Weights of a small transformer language model.
Architecture: rotary positions, biases on query, key and value.
MLP neurons of a small language model. Each row is named by its layer, matrix (gate and up: input weights; down: output weights) and neuron, and shows model dimensions 240-303. Each number is 50 + 10 x the weight over its row's rms, rounded and kept within 0 to 99. A neuron's up and down rows have the sign that makes its largest values positive.
After each neuron's rows, "fires after" lists the tokens most often just before its 100 highest values on Wikipedia text that the model never trained on.

L3.gate668:41 41 62 55 49 38 37 62 51 43 41 60 49 52 28 46 55 54 57 51 29 64 47 56 45 38 34 51 36 38 55 59 40 44 49 41 37 61 57 55 57 53 52 57 45 62 62 49 59 51 61 62 50 63 48 51 46 55 55 59 50 51 40 41
L3.up668:49 50 51 54 38 50 36 51 37 61 43 58 58 41 53 37 58 53 54 41 48 54 57 45 47 47 38 54 48 41 56 66 30 48 58 65 44 53 60 53 37 47 37 60 49 56 62 32 48 68 59 50 54 50 59 59 47 39 47 64 53 55 44 62
L3.down668:59 44 51 36 42 57 58 62 71 44 37 56 60 45 45 50 56 42 69 54 54 62 40 48 31 52 55 49 37 44 29 61 60 29 50 32 49 57 41 43 35 36 56 72 55 72 60 31 57 53 49 40 67 51 50 47 54 52 44 36 56 49 46 62
fires after: "| ", "; ", "("

L4.gate759:47 55 38 59 37 72 53 46 54 60 65 41 54 77 40 61 52 40 54 59 50 49 48 45 66 42 40 45 41 58 62 28 27 55 79 59 55 55 59 56 61 51 51 51 53 84 55 45 43 68 42 36 27 38 36 29 30 56 49 62 43 47 54 56
L4.up759:61 45 49 43 52 56 54 26 46 54 47 44 55 65 30 68 62 28 42 51 44 59 46 59 58 51 31 55 65 64 60 38 43 59 64 61 56 49 60 44 47 39 52 41 46 67 61 55 40 53 52 29 54 44 43 46 39 66 56 54 51 51 56 53
L4.down759:64 51 57 27 44 64 44 44 64 56 55 60 62 55 33 65 50 54 42 39 59 50 53 44 51 52 51 52 24 61 59 44 44 54 62 50 47 53 50 39 61 49 50 71 59 55 73 37 35 70 36 45 35 49 57 29 42 49 53 40 56 57 58 40
fires after: "\n", "\n\n", "| ", "ase ", "<"

L8.gate128:46 42 58 27 66 42 35 61 65 55 44 59 51 42 74 64 47 51 51 55 48 49 38 45 36 60 55 49 46 34 36 55 35 53 41 60 38 50 67 51 66 50 26 56 61 47 52 46 49 69 52 71 59 40 47 51 59 56 48 44 43 45 51 52
L8.up128:45 42 55 39 56 54 73 51 59 63 37 37 58 56 58 50 51 35 33 56 76 52 45 55 47 50 48 58 68 46 42 64 31 66 52 47 50 49 64 40 52 64 44 58 39 56 49 50 48 26 58 56 49 57 44 61 39 51 55 37 37 58 42 59
L8.down128:54 43 47 66 50 62 53 38 63 33 46 36 43 50 30 35 46 77 61 62 46 42 56 50 46 42 42 61 45 15 60 37 45 50 52 37 62 49 35 43 41 66 55 47 45 46 50 55 62 30 53 29 43 64 54 63 53 55 64 56 51 62 40 60
fires after: "| ", "–", "- "

L4.gate971:37 40 60 53 55 37 48 68 56 44 53 56 48 61 47 68 32 60 58 56 42 57 39 48 70 47 59 55 41 56 64 50 53 59 73 44 47 26 48 62 41 37 28 80 36 39 46 56 54 38 43 23 44 70 54 35 57 53 68 52 48 59 48 51
L4.up971:47 38 67 41 40 64 57 28 60 49 44 44 49 53 28 67 39 47 50 54 56 38 43 60 60 43 52 53 35 58 44 40 51 60 59 56 43 49 43 57 50 45 36 69 45 61 69 40 51 64 42 55 52 43 47 56 50 49 58 54 38 64 57 46
L4.down971:43 58 51 45 37 43 61 67 39 46 71 47 41 57 54 76 51 38 55 35 65 42 70 34 58 39 46 50 60 54 56 39 54 33 55 37 52 41 34 67 30 28 26 53 53 38 62 63 58 45 40 49 58 48 50 65 46 40 63 63 45 59 31 59
fires after: ", ", "\n"

L3.gate719:64 45 66 41 74 53 60 41 56 45 45 40 30 35 55 44 63 52 47 40 61 68 59 51 55 43 51 70 53 43 34 58 27 57 49 49 57 57 50 55 56 51 63 63 51 55 44 51 41 67 37 58 63 42 44 48 42 46 55 49 48 58 32 48
L3.up719:61 31 59 37 62 42 52 45 57 37 38 37 48 49 43 53 53 54 49 39 54 50 61 53 56 35 43 63 49 41 43 36 45 58 46 72 39 61 63 53 50 58 52 48 50 32 36 55 42 64 60 60 55 45 48 47 50 40 57 50 57 38 66 52
L3.down719:61 80 57 48 53 45 52 39 49 38 33 35 52 50 42 28 45 44 38 59 30 55 55 48 56 46 48 41 44 58 36 48 35 52 53 35 61 67 30 56 53 45 55 62 51 53 27 65 43 36 41 61 60 44 41 49 38 60 43 54 36 46 24 54
fires after: "==", "=", "===", "."

L5.gate197:46 56 41 33 46 37 68 65 29 51 59 52 39 68 47 56 48 46 54 45 30 46 55 37 63 59 44 55 60 41 45 36 62 62 45 42 25 42 36 46 69 56 54 65 79 55 48 52 66 63 69 63 44 52 48 53 50 58 48 62 59 55 42 54
L5.up197:37 47 58 29 45 35 48 45 33 69 40 52 53 58 38 59 51 32 48 54 54 49 40 52 59 61 38 52 48 61 70 46 52 39 47 57 51 47 70 52 48 41 56 58 57 59 51 34 61 51 43 61 40 45 62 59 51 55 47 42 51 25 41 56
L5.down197:56 44 47 48 44 73 32 45 44 36 33 49 44 35 61 33 58 63 49 53 29 58 42 59 31 43 47 52 29 40 59 57 53 56 58 37 47 48 54 56 54 37 42 63 57 55 62 51 49 43 40 41 41 76 46 65 61 58 63 46 49 49 44 49
fires after: "| "

L4.gate924:34 44 40 61 46 39 53 54 44 57 40 46 47 63 55 55 30 45 51 68 44 47 56 46 62 41 59 46 38 46 60 52 42 54 63 47 45 40 57 47 26 59 35 57 43 49 55 37 50 39 49 55 57 38 59 42 31 52 48 35 37 51 45 50
L4.up924:47 47 38 61 46 57 57 40 45 27 57 45 58 76 45 55 44 54 52 49 34 45 49 65 50 52 65 46 60 43 60 59 45 52 62 53 48 37 40 48 44 40 46 57 48 48 63 44 55 29 56 61 56 51 45 58 58 44 41 59 53 52 49 46
L4.down924:40 59 45 71 46 53 50 52 44 58 48 61 47 35 47 49 36 47 71 65 45 60 47 47 46 44 58 46 44 49 59 41 41 47 52 34 50 60 50 37 36 58 33 57 47 57 62 53 47 42 55 48 57 57 50 50 50 49 61 38 42 57 42 56
fires after: "\n", ", ", "\n\n", "and "

L3.gate89:50 58 56 39 63 25 45 43 45 56 55 65 38 23 66 52 64 62 49 73 42 62 47 55 51 59 57 67 72 50 58 52 48 47 39 58 49 47 57 40 47 33 47 33 43 57 46 54 59 38 39 52 60 60 48 55 50 46 39 65 32 51 45 53
L3.up89:44 48 38 51 55 64 29 40 62 52 49 55 44 47 49 54 56 54 48 36 63 52 35 44 48 61 54 60 54 69 58 45 65 56 46 41 53 44 41 49 35 35 48 34 69 46 51 59 53 29 41 46 40 48 54 49 40 34 48 57 41 52 52 54
L3.down89:54 55 58 47 49 36 44 46 49 57 68 46 48 47 46 63 62 69 47 60 52 54 48 46 45 46 47 69 39 56 51 57 54 43 49 34 50 29 44 23 44 63 66 27 38 57 50 64 52 53 33 45 47 66 63 55 51 41 61 53 35 37 41 58
fires after: "| ", "; ", "the ", ": "

L6.gate502:47 67 71 45 45 56 43 59 31 42 43 52 45 60 25 56 31 41 39 45 60 39 50 39 46 31 48 70 56 58 48 51 51 57 46 36 52 42 47 56 36 54 56 45 45 37 53 53 41 34 52 54 73 58 48 58 30 52 40 59 54 44 45 65
L6.up502:54 41 49 54 64 50 54 61 49 53 42 45 56 46 25 50 60 53 48 47 43 52 60 54 50 50 51 41 48 62 43 48 63 58 56 40 57 45 33 28 73 32 55 53 46 47 61 51 74 37 63 64 44 50 46 47 39 50 42 41 49 44 43 42
L6.down502:46 54 36 58 34 44 65 49 53 37 53 38 36 44 48 42 33 39 45 53 43 69 37 73 53 61 55 73 52 50 65 63 46 39 52 40 54 63 48 50 48 30 35 52 53 42 56 48 27 51 70 38 55 31 57 50 33 40 51 50 73 57 57 58
fires after: "===", "==", ".", "|", ") ", ")"

L10.gate442:39 46 25 47 68 42 33 45 30 50 49 48 59 50 49 51 50 38 55 41 40 36 45 47 52 65 59 51 41 66 54 48 53 48 72 46 43 51 50 48 64 56 44 58 48 39 50 49 51 44 72 58 43 69 49 35 34 56 43 52 49 55 42 53
L10.up442:52 52 62 56 48 43 42 65 57 50 61 44 57 58 51 59 68 45 41 56 60 44 41 67 65 59 48 41 57 46 57 35 29 45 59 33 62 31 53 44 68 44 52 56 63 50 56 57 50 66 27 52 55 34 47 63 60 54 57 56 50 15 60 49
L10.down442:62 49 48 51 42 24 60 50 39 53 59 65 51 55 56 30 47 51 39 57 41 47 47 45 41 60 51 25 45 43 51 65 36 45 65 42 68 53 41 45 59 48 44 42 50 53 62 64 47 56 46 61 59 52 43 49 55 53 37 52 22 42 42 52
fires after: "| ", ": "

L5.gate502:36 41 39 39 46 49 39 51 46 35 53 42 54 43 39 43 48 36 43 44 50 47 60 43 33 59 40 47 43 42 44 47 40 46 57 33 53 36 47 57 47 39 47 45 39 45 62 36 40 39 58 54 38 47 44 43 60 54 47 46 48 41 69 57
L5.up502:48 49 40 48 56 64 35 39 56 27 48 45 64 40 34 51 40 40 48 46 45 39 53 64 58 58 57 48 57 45 49 35 50 54 38 49 42 42 59 47 43 26 39 44 48 53 63 52 36 32 57 52 45 46 52 53 43 50 48 32 49 54 58 50
L5.down502:67 44 51 38 44 54 59 58 67 49 42 41 48 44 26 38 56 39 43 41 55 55 43 58 54 59 47 43 53 59 69 51 48 51 44 49 55 37 63 41 48 41 48 56 32 59 39 55 43 63 49 47 32 35 76 44 57 55 50 57 60 62 59 59
fires after: "|", "==", "===", "\n\n", "\n"

L4.gate1023:46 44 57 42 64 64 71 36 42 38 61 45 55 52 43 47 63 49 40 53 47 56 35 59 29 56 65 58 42 37 69 70 46 45 42 51 56 38 35 49 41 53 57 37 39 44 55 53 67 51 56 43 57 45 58 71 39 66 47 58 53 44 75 52
L4.up1023:50 45 46 49 52 42 51 28 65 47 45 36 45 54 28 36 51 37 54 36 52 48 52 60 40 52 41 45 60 40 54 44 49 68 45 36 56 64 57 50 36 36 78 42 60 46 61 60 44 47 76 66 66 55 70 50 49 60 52 39 56 55 61 62
L4.down1023:38 55 54 42 60 52 53 45 42 64 45 42 55 59 53 51 64 43 54 53 32 53 58 56 26 60 55 54 55 54 61 45 55 56 40 49 57 50 49 60 37 72 41 46 57 51 62 44 39 53 57 58 47 54 54 51 55 55 61 33 41 59 60 43
fires after: "\n", "\n\n"

L4.gate148:44 56 57 53 43 50 53 48 48 42 47 44 35 55 12 59 66 40 26 54 49 48 51 43 54 52 46 55 51 41 50 51 62 44 42 40 43 46 55 44 30 34 46 58 45 53 45 43 35 41 60 42 46 49 32 38 53 54 47 46 66 65 52 52
L4.up148:45 49 59 28 54 55 38 44 50 44 56 40 47 35 31 51 58 36 51 52 56 39 38 60 53 49 45 46 54 51 53 52 50 47 43 40 42 49 80 53 56 43 48 58 44 63 62 61 63 49 67 28 44 45 52 48 63 35 45 36 54 37 43 55
L4.down148:41 48 70 28 52 51 34 45 49 39 46 34 34 50 33 51 59 39 48 52 37 48 49 61 60 47 43 59 52 51 59 39 59 35 52 29 54 45 41 44 34 29 50 54 46 54 48 53 51 43 60 58 48 41 48 47 60 61 47 53 39 38 66 50
fires after: "\n\n", "\n"

L5.gate377:47 54 67 48 55 57 47 56 38 60 51 46 35 66 44 37 49 50 47 58 56 43 41 61 50 59 65 48 42 49 46 54 36 49 38 56 53 70 50 52 54 64 46 46 60 30 33 49 58 40 52 51 47 56 54 38 54 55 30 39 57 54 40 71
L5.up377:40 48 49 63 49 52 44 53 45 51 47 42 48 62 44 48 28 61 41 39 50 73 52 48 65 57 54 49 41 61 65 50 59 40 46 45 52 55 57 58 47 80 54 36 39 42 62 28 51 66 63 38 48 45 39 50 51 52 48 47 52 66 45 49
L5.down377:71 34 36 39 64 55 52 42 31 60 40 34 48 48 45 42 45 62 61 44 47 59 49 51 53 53 46 49 46 29 40 49 41 50 51 37 46 45 47 45 73 53 52 64 69 32 53 57 46 73 64 64 43 62 40 50 46 56 31 42 51 70 42 42
fires after: "the ", ", ", "on ", "-", "in ", "The "

L4.gate674:49 34 49 48 38 45 56 36 55 53 52 56 52 45 61 41 59 34 65 52 45 52 54 57 41 53 44 36 30 42 33 67 36 61 44 38 42 48 57 41 40 48 48 46 51 49 30 51 45 56 43 44 51 36 65 58 51 59 60 43 48 37 54 48
L4.up674:47 62 55 41 53 56 65 61 51 59 52 67 47 58 32 53 41 57 56 42 41 60 38 66 41 60 59 34 52 43 36 57 47 58 37 49 39 57 32 50 50 49 52 40 51 69 43 53 44 50 36 46 53 60 66 57 35 54 58 32 53 62 46 42
L4.down674:37 40 69 35 51 44 42 48 35 59 21 46 61 57 52 54 48 53 46 39 43 58 41 52 52 54 46 48 52 65 46 35 39 41 39 51 60 73 52 45 55 53 47 42 50 58 42 76 43 59 38 52 52 51 45 44 42 61 68 48 28 52 42 67
fires after: ".", "son "

L8.gate650:47 49 32 47 47 47 44 62 65 38 45 40 39 50 53 32 47 58 43 46 50 48 31 40 62 40 39 53 77 47 45 53 57 42 62 55 66 44 34 51 62 46 43 57 64 49 39 46 62 71 52 51 53 52 45 36 67 40 52 49 33 43 36 41
L8.up650:54 55 41 48 50 52 59 43 49 56 49 54 48 43 57 28 54 40 53 46 43 50 54 56 54 50 56 53 74 35 38 55 54 51 74 42 45 58 69 44 63 32 64 46 42 50 36 69 39 40 49 65 51 53 46 47 70 50 51 66 57 39 48 32
L8.down650:43 58 43 47 54 62 43 32 52 56 41 51 32 51 46 57 51 42 45 49 60 40 53 68 75 52 44 53 74 65 49 72 81 37 73 24 54 50 50 61 54 56 31 37 49 36 40 73 23 48 62 74 70 37 44 49 48 67 70 75 27 44 67 47
fires after: "U", ".", "e", "a"

L4.gate608:44 51 52 38 72 55 50 56 38 44 44 55 44 52 47 47 52 36 39 36 39 50 47 45 38 59 39 52 51 53 50 68 50 48 46 42 36 54 40 53 54 51 49 43 45 51 49 40 24 41 60 46 52 46 42 50 32 55 55 51 33 47 55 57
L4.up608:51 51 57 48 38 67 32 55 64 40 48 36 39 64 48 62 47 42 39 37 61 42 32 47 45 74 34 49 47 66 32 61 46 58 46 57 56 30 30 47 23 46 35 42 52 54 49 33 51 31 61 38 41 54 33 49 47 41 53 63 48 41 45 59
L4.down608:43 51 61 42 43 35 44 49 40 25 39 42 61 38 43 55 44 58 54 45 55 60 59 58 50 46 59 50 39 72 57 46 50 44 65 25 36 37 64 53 60 40 39 34 45 54 47 53 58 48 45 51 35 61 71 51 51 40 65 51 48 35 54 58
fires after: "\n", "- ", "had ", "|"

L10.gate455:46 52 57 50 56 54 50 63 53 56 57 61 47 42 36 67 44 62 38 42 38 65 45 43 54 30 44 46 53 48 31 39 44 67 50 55 46 46 57 43 36 43 71 46 55 43 43 39 62 53 36 40 44 46 51 38 48 43 23 61 65 35 47 44
L10.up455:42 50 54 31 58 52 53 56 30 43 59 51 53 35 44 36 55 48 45 38 39 48 48 69 69 60 29 54 51 45 50 49 37 54 43 49 62 45 45 42 28 11 63 51 55 47 43 55 73 59 45 55 44 51 30 50 42 50 31 44 43 36 61 42
L10.down455:34 38 59 49 35 43 34 45 50 51 60 51 65 40 40 50 34 50 62 40 49 48 42 49 37 48 48 49 50 49 53 53 62 36 64 47 59 47 64 65 44 49 62 36 34 47 44 56 46 57 53 40 56 51 28 51 43 68 53 56 51 52 76 26
fires after: ", ", ". ", "\n\n", "both ", "\n", "one "

L4.gate964:40 33 44 37 60 21 61 54 63 70 35 43 32 48 48 43 41 60 44 56 37 50 40 49 60 59 41 51 48 47 58 49 51 83 55 34 46 55 58 40 39 56 51 47 62 57 51 47 39 67 43 55 61 51 46 36 55 59 46 39 53 35 46 64
L4.up964:47 52 56 54 59 46 53 66 45 59 46 57 55 45 37 49 47 41 25 33 50 51 55 60 62 51 53 40 61 45 26 44 73 31 55 57 65 47 35 46 47 38 35 43 35 36 57 23 61 40 68 52 47 45 53 61 28 34 46 58 38 39 45 72
L4.down964:47 53 45 53 43 44 49 34 50 53 43 41 55 58 40 38 55 48 56 40 65 54 61 67 53 63 45 67 45 57 37 23 53 37 66 56 49 34 58 44 37 42 48 53 43 52 56 45 64 41 59 54 45 36 44 66 47 42 70 65 61 53 71 49
fires after: ", ", "), ", ") ", ",\" "

L4.gate874:38 52 27 46 62 51 54 33 42 50 27 55 52 53 43 42 68 52 50 62 53 46 49 42 53 46 56 50 56 40 50 57 44 55 45 43 45 49 68 28 53 58 61 56 35 37 46 70 32 61 40 55 46 43 67 50 39 59 51 52 69 52 40 32
L4.up874:43 41 42 33 33 56 42 52 46 34 29 51 31 49 28 56 34 42 45 53 54 49 61 44 54 50 55 43 57 49 52 43 45 33 49 64 51 57 50 48 25 45 47 61 32 33 55 37 38 51 37 50 52 61 41 59 50 47 55 65 24 39 21 50
L4.down874:52 35 52 45 38 42 44 36 47 46 29 46 41 46 57 49 39 46 39 58 50 28 43 59 73 41 40 61 35 43 54 64 54 50 66 58 67 50 71 42 43 44 62 71 48 42 66 50 48 52 50 58 48 33 62 44 37 47 50 47 50 37 35 43
fires after: "and ", ", ", "well ", ") ", "rather "

L4.gate703:66 53 54 51 69 62 42 43 28 42 64 49 31 48 62 57 45 46 46 55 32 65 51 51 41 52 59 58 56 59 47 47 68 38 65 43 42 30 59 54 51 48 52 25 37 65 64 37 55 66 29 35 45 37 59 54 51 50 48 53 30 49 58 53
L4.up703:54 49 47 54 71 37 57 55 60 39 60 51 56 41 47 61 54 64 44 62 51 68 45 51 46 52 56 47 40 51 46 49 48 57 56 50 52 53 51 60 28 37 46 40 48 57 52 54 65 41 46 61 73 47 54 30 47 47 35 47 39 47 58 49
L4.down703:61 27 58 39 45 44 49 57 39 45 31 42 42 55 39 23 48 53 64 41 57 51 57 48 29 59 63 49 43 32 22 55 44 36 35 25 54 42 56 58 56 40 49 54 37 59 50 59 61 73 52 60 44 58 50 64 74 39 43 66 67 30 42 74
fires after: "\n", ". ", " ", ": ", "| "

L5.gate273:65 60 51 41 60 67 50 35 58 47 59 40 47 41 56 54 36 33 56 36 48 61 45 66 58 50 55 51 72 48 39 64 43 47 48 48 57 55 63 45 58 47 35 67 50 58 32 48 53 45 38 42 56 47 46 41 36 55 49 23 36 45 39 31
L5.up273:63 55 42 61 38 65 38 39 42 51 55 37 54 53 67 56 43 56 19 55 53 64 48 25 53 47 64 45 43 38 49 62 48 45 43 50 54 43 55 63 44 62 36 54 53 47 69 51 55 45 51 61 51 54 54 58 56 44 55 60 60 38 54 57
L5.down273:53 65 77 48 42 46 61 51 32 74 52 57 46 55 43 64 51 34 46 68 59 48 56 66 38 76 42 50 43 29 71 57 50 36 49 54 52 57 42 52 52 53 45 54 59 50 47 55 47 31 61 52 60 59 69 37 49 34 41 41 48 37 52 56
fires after: "–", "-"

L3.gate92:49 61 56 43 60 47 46 42 45 43 50 60 56 53 31 51 60 27 55 28 37 53 53 51 37 35 44 47 47 47 59 52 46 33 25 49 57 57 43 47 37 45 43 58 58 26 54 45 37 58 37 51 42 45 55 47 52 62 50 56 37 38 47 70
L3.up92:57 62 52 58 50 34 42 51 67 58 49 47 41 49 56 50 47 54 63 57 50 37 47 50 42 49 52 37 48 54 59 49 56 56 50 40 47 59 43 47 34 43 61 64 47 52 44 62 45 67 38 21 63 41 66 52 43 45 58 52 52 42 36 66
L3.down92:36 44 63 45 57 48 46 45 71 56 43 40 52 51 65 62 55 49 58 36 54 51 64 58 51 62 50 54 58 43 45 34 64 58 43 49 53 40 42 41 31 49 55 62 43 48 38 52 43 58 53 46 61 52 31 44 31 60 67 33 41 41 71 50
fires after: "\n\n", "\n"

L6.gate976:46 57 38 51 45 65 54 49 44 43 72 60 42 59 52 62 46 31 38 50 39 48 47 42 43 59 60 55 40 63 62 50 49 46 56 47 41 43 36 55 79 43 46 46 36 52 55 45 56 45 42 37 46 49 40 62 31 53 53 58 53 60 62 55
L6.up976:63 60 49 80 43 62 49 36 54 45 74 37 51 59 34 43 51 49 49 52 60 42 58 35 45 67 47 51 30 48 46 40 43 65 45 45 64 36 48 44 47 35 54 54 50 47 44 47 55 48 56 47 44 49 31 59 35 52 52 27 51 38 42 53
L6.down976:63 65 56 40 41 41 59 54 61 52 57 50 43 56 43 61 38 26 53 40 46 49 60 51 39 63 52 47 43 61 55 47 32 37 64 51 61 59 47 51 67 66 62 61 52 64 56 39 38 62 57 55 34 52 60 38 49 51 45 48 55 36 56 50
fires after: "\n", "\n\n"

L5.gate491:21 54 72 51 44 46 33 61 47 40 56 47 70 63 47 57 49 35 47 52 54 45 52 58 51 51 62 44 46 41 51 64 47 56 54 58 55 44 25 45 64 46 61 38 51 37 59 66 43 53 62 49 58 56 53 43 31 42 34 59 52 48 69 39
L5.up491:59 54 57 55 39 61 56 35 42 44 50 36 36 45 50 36 48 53 57 48 59 55 48 61 73 71 66 52 43 61 53 50 46 36 59 59 44 46 57 69 49 34 33 35 57 29 38 41 57 46 50 56 31 43 60 44 45 72 75 57 55 35 52 51
L5.down491:58 63 47 41 48 65 51 43 36 55 51 57 38 58 56 44 56 50 40 47 53 73 37 64 54 44 38 46 55 66 46 66 65 40 41 54 56 43 56 71 63 61 55 51 47 44 56 54 61 47 61 62 29 61 41 49 49 54 60 48 60 45 44 58
fires after: "\n", "202", "Party ", " ", "- ", "0"

L5.gate76:51 57 56 50 59 50 36 52 54 53 41 67 55 65 37 48 43 51 41 60 38 43 78 57 64 71 51 56 53 60 61 61 49 56 55 55 51 39 49 50 53 60 58 40 52 53 61 62 56 61 52 44 29 37 41 34 55 66 44 44 61 68 62 34
L5.up76:55 52 25 52 41 56 45 59 64 47 40 55 36 59 46 45 56 53 44 37 50 39 57 61 47 47 63 43 39 43 36 30 63 47 56 47 47 76 53 56 50 53 51 44 52 53 48 33 41 44 52 45 35 55 54 46 62 49 55 57 49 55 49 68
L5.down76:50 62 63 50 39 51 38 58 49 45 50 54 38 76 54 40 48 43 58 41 70 59 59 41 63 53 37 46 67 54 48 41 44 58 64 50 53 52 56 48 57 65 51 55 63 56 60 60 51 51 40 25 28 61 48 45 58 49 50 51 56 75 51 51
fires after: "\n", "as "

L4.gate546:52 48 48 39 43 50 60 78 60 56 38 43 60 46 45 43 47 49 38 41 67 70 59 55 48 59 41 46 44 37 40 56 45 36 51 45 40 51 64 34 33 53 59 56 52 51 52 59 43 45 39 68 48 47 43 53 62 40 39 65 52 43 51 43
L4.up546:38 49 49 38 70 45 69 54 49 55 36 57 53 54 60 45 57 67 54 46 45 50 43 65 43 65 50 46 52 68 32 49 38 47 52 63 34 39 34 41 38 55 55 36 58 50 40 59 39 40 38 72 61 43 48 60 37 57 39 53 59 45 62 52
L4.down546:32 37 52 47 48 36 47 55 66 42 40 52 50 40 53 51 48 48 44 54 22 50 53 39 51 50 58 48 41 44 41 24 34 42 36 45 44 53 44 63 60 58 46 64 56 53 49 48 40 42 42 66 75 56 60 66 44 46 53 57 41 57 32 75
fires after: ".", "==", "==="

L4.gate828:55 44 60 37 57 52 62 31 38 65 65 50 45 42 50 55 58 52 51 51 57 54 43 47 58 36 50 35 49 42 36 53 50 49 34 38 49 67 48 45 37 46 44 51 46 37 39 50 45 39 51 50 62 47 52 53 50 45 40 34 44 41 44 64
L4.up828:49 52 42 34 75 39 41 63 65 55 48 49 45 64 36 59 65 68 41 53 44 68 35 58 35 57 56 31 43 53 60 41 37 51 48 40 54 60 59 56 57 38 71 47 53 41 66 24 68 60 50 52 47 32 57 62 36 53 54 57 34 59 46 53
L4.down828:54 45 64 35 48 38 53 42 48 63 73 42 49 58 51 52 51 54 36 64 45 74 41 64 63 59 52 42 43 47 41 42 30 42 44 32 47 62 42 44 45 56 57 54 56 36 48 45 34 35 68 42 64 56 61 63 60 36 49 37 39 61 62 64
fires after: "–", ".", "-"

L4.gate771:58 58 49 48 59 56 44 55 61 58 56 55 42 61 61 58 47 49 52 64 35 47 34 71 44 53 41 60 54 57 40 50 34 28 53 52 46 45 52 33 49 57 41 54 34 49 36 43 37 53 41 51 49 53 36 44 37 62 55 49 41 56 43 54
L4.up771:47 45 55 53 48 66 56 63 58 56 63 33 45 63 55 56 52 44 51 41 61 46 48 82 45 33 46 58 51 54 60 21 41 37 63 58 52 47 53 44 55 46 41 63 40 56 55 54 43 47 43 48 53 62 55 30 49 58 53 50 61 55 40 62
L4.down771:57 69 62 35 47 44 60 49 71 53 59 38 51 57 54 59 46 27 52 55 59 55 50 57 63 59 38 57 51 46 42 54 55 38 48 50 52 41 45 34 50 57 49 56 51 49 51 66 48 42 67 52 36 56 49 41 43 34 69 52 54 63 45 56
fires after: ", ", ". ", "was ", "However", "had "

L4.gate743:56 47 59 66 57 34 44 77 43 58 49 54 35 81 33 51 48 48 47 43 49 66 61 59 60 37 43 52 58 47 63 46 49 36 41 42 38 55 66 64 25 52 45 51 58 49 63 50 42 55 41 40 37 45 27 54 49 56 49 47 44 66 46 70
L4.up743:62 43 55 42 54 48 37 63 41 54 50 57 35 45 54 48 41 63 41 41 61 42 51 38 59 39 65 50 49 65 42 49 45 65 61 41 54 37 43 46 44 58 49 44 34 58 41 39 32 58 35 74 46 48 44 52 47 56 53 62 45 45 47 43
L4.down743:57 59 39 60 42 46 39 68 37 72 55 62 43 51 50 36 47 65 57 51 57 74 48 37 38 55 66 64 56 61 50 49 61 46 72 43 48 53 54 65 43 37 46 56 43 63 62 50 43 48 48 43 39 71 56 49 32 46 54 33 56 54 51 58
fires after: "\n", "- "

L4.gate1009:40 27 56 39 34 40 65 54 44 45 60 60 53 37 55 51 60 49 40 66 34 63 48 39 49 51 53 46 53 42 61 46 42 45 52 34 45 39 38 34 34 33 43 38 47 70 40 52 46 68 67 32 44 47 64 50 46 60 55 55 49 55 48 48
L4.up1009:56 47 64 35 38 51 63 50 38 51 35 65 47 50 42 45 49 42 58 63 38 73 50 46 54 55 35 33 61 43 55 52 30 39 52 61 58 37 33 25 56 40 36 41 58 51 44 51 48 67 53 46 52 82 51 42 48 57 51 39 51 54 48 53
L4.down1009:46 51 58 44 52 70 56 40 38 56 58 36 47 39 40 45 62 55 62 59 33 69 48 64 44 55 46 52 53 50 43 52 47 45 58 54 47 42 42 53 57 43 29 54 54 58 48 64 47 70 61 42 53 56 45 53 49 55 62 51 55 33 50 60
fires after: "|", "|---|---|---|---|---|---|", "|---|---|---|---|---|", "|---|---|---|---|", "|---|---|---|", "|---|---|---|---|---|---|---|"

L5.gate894:41 48 74 49 50 51 59 47 69 37 35 53 56 63 50 66 66 41 60 39 53 45 63 37 39 52 60 51 50 57 55 44 59 59 64 45 40 47 64 51 41 53 49 48 66 66 47 48 36 52 55 59 41 48 40 57 42 52 60 63 48 48 63 51
L5.up894:35 61 51 69 42 64 48 60 70 43 59 60 48 50 65 58 67 57 66 63 50 52 42 50 62 44 44 50 38 61 55 43 50 44 67 61 59 43 61 61 40 67 53 66 59 53 43 70 26 64 37 57 37 55 29 61 39 59 45 63 53 57 53 48
L5.down894:46 54 67 56 50 55 48 62 72 42 51 57 49 70 50 73 62 55 58 43 57 41 53 35 52 44 63 44 44 57 55 46 55 43 78 47 40 56 67 39 63 61 48 56 61 70 54 57 54 45 42 55 32 55 33 54 49 69 54 66 47 49 41 58
fires after: "| ", "as ", "==", "== ", "with ", "- "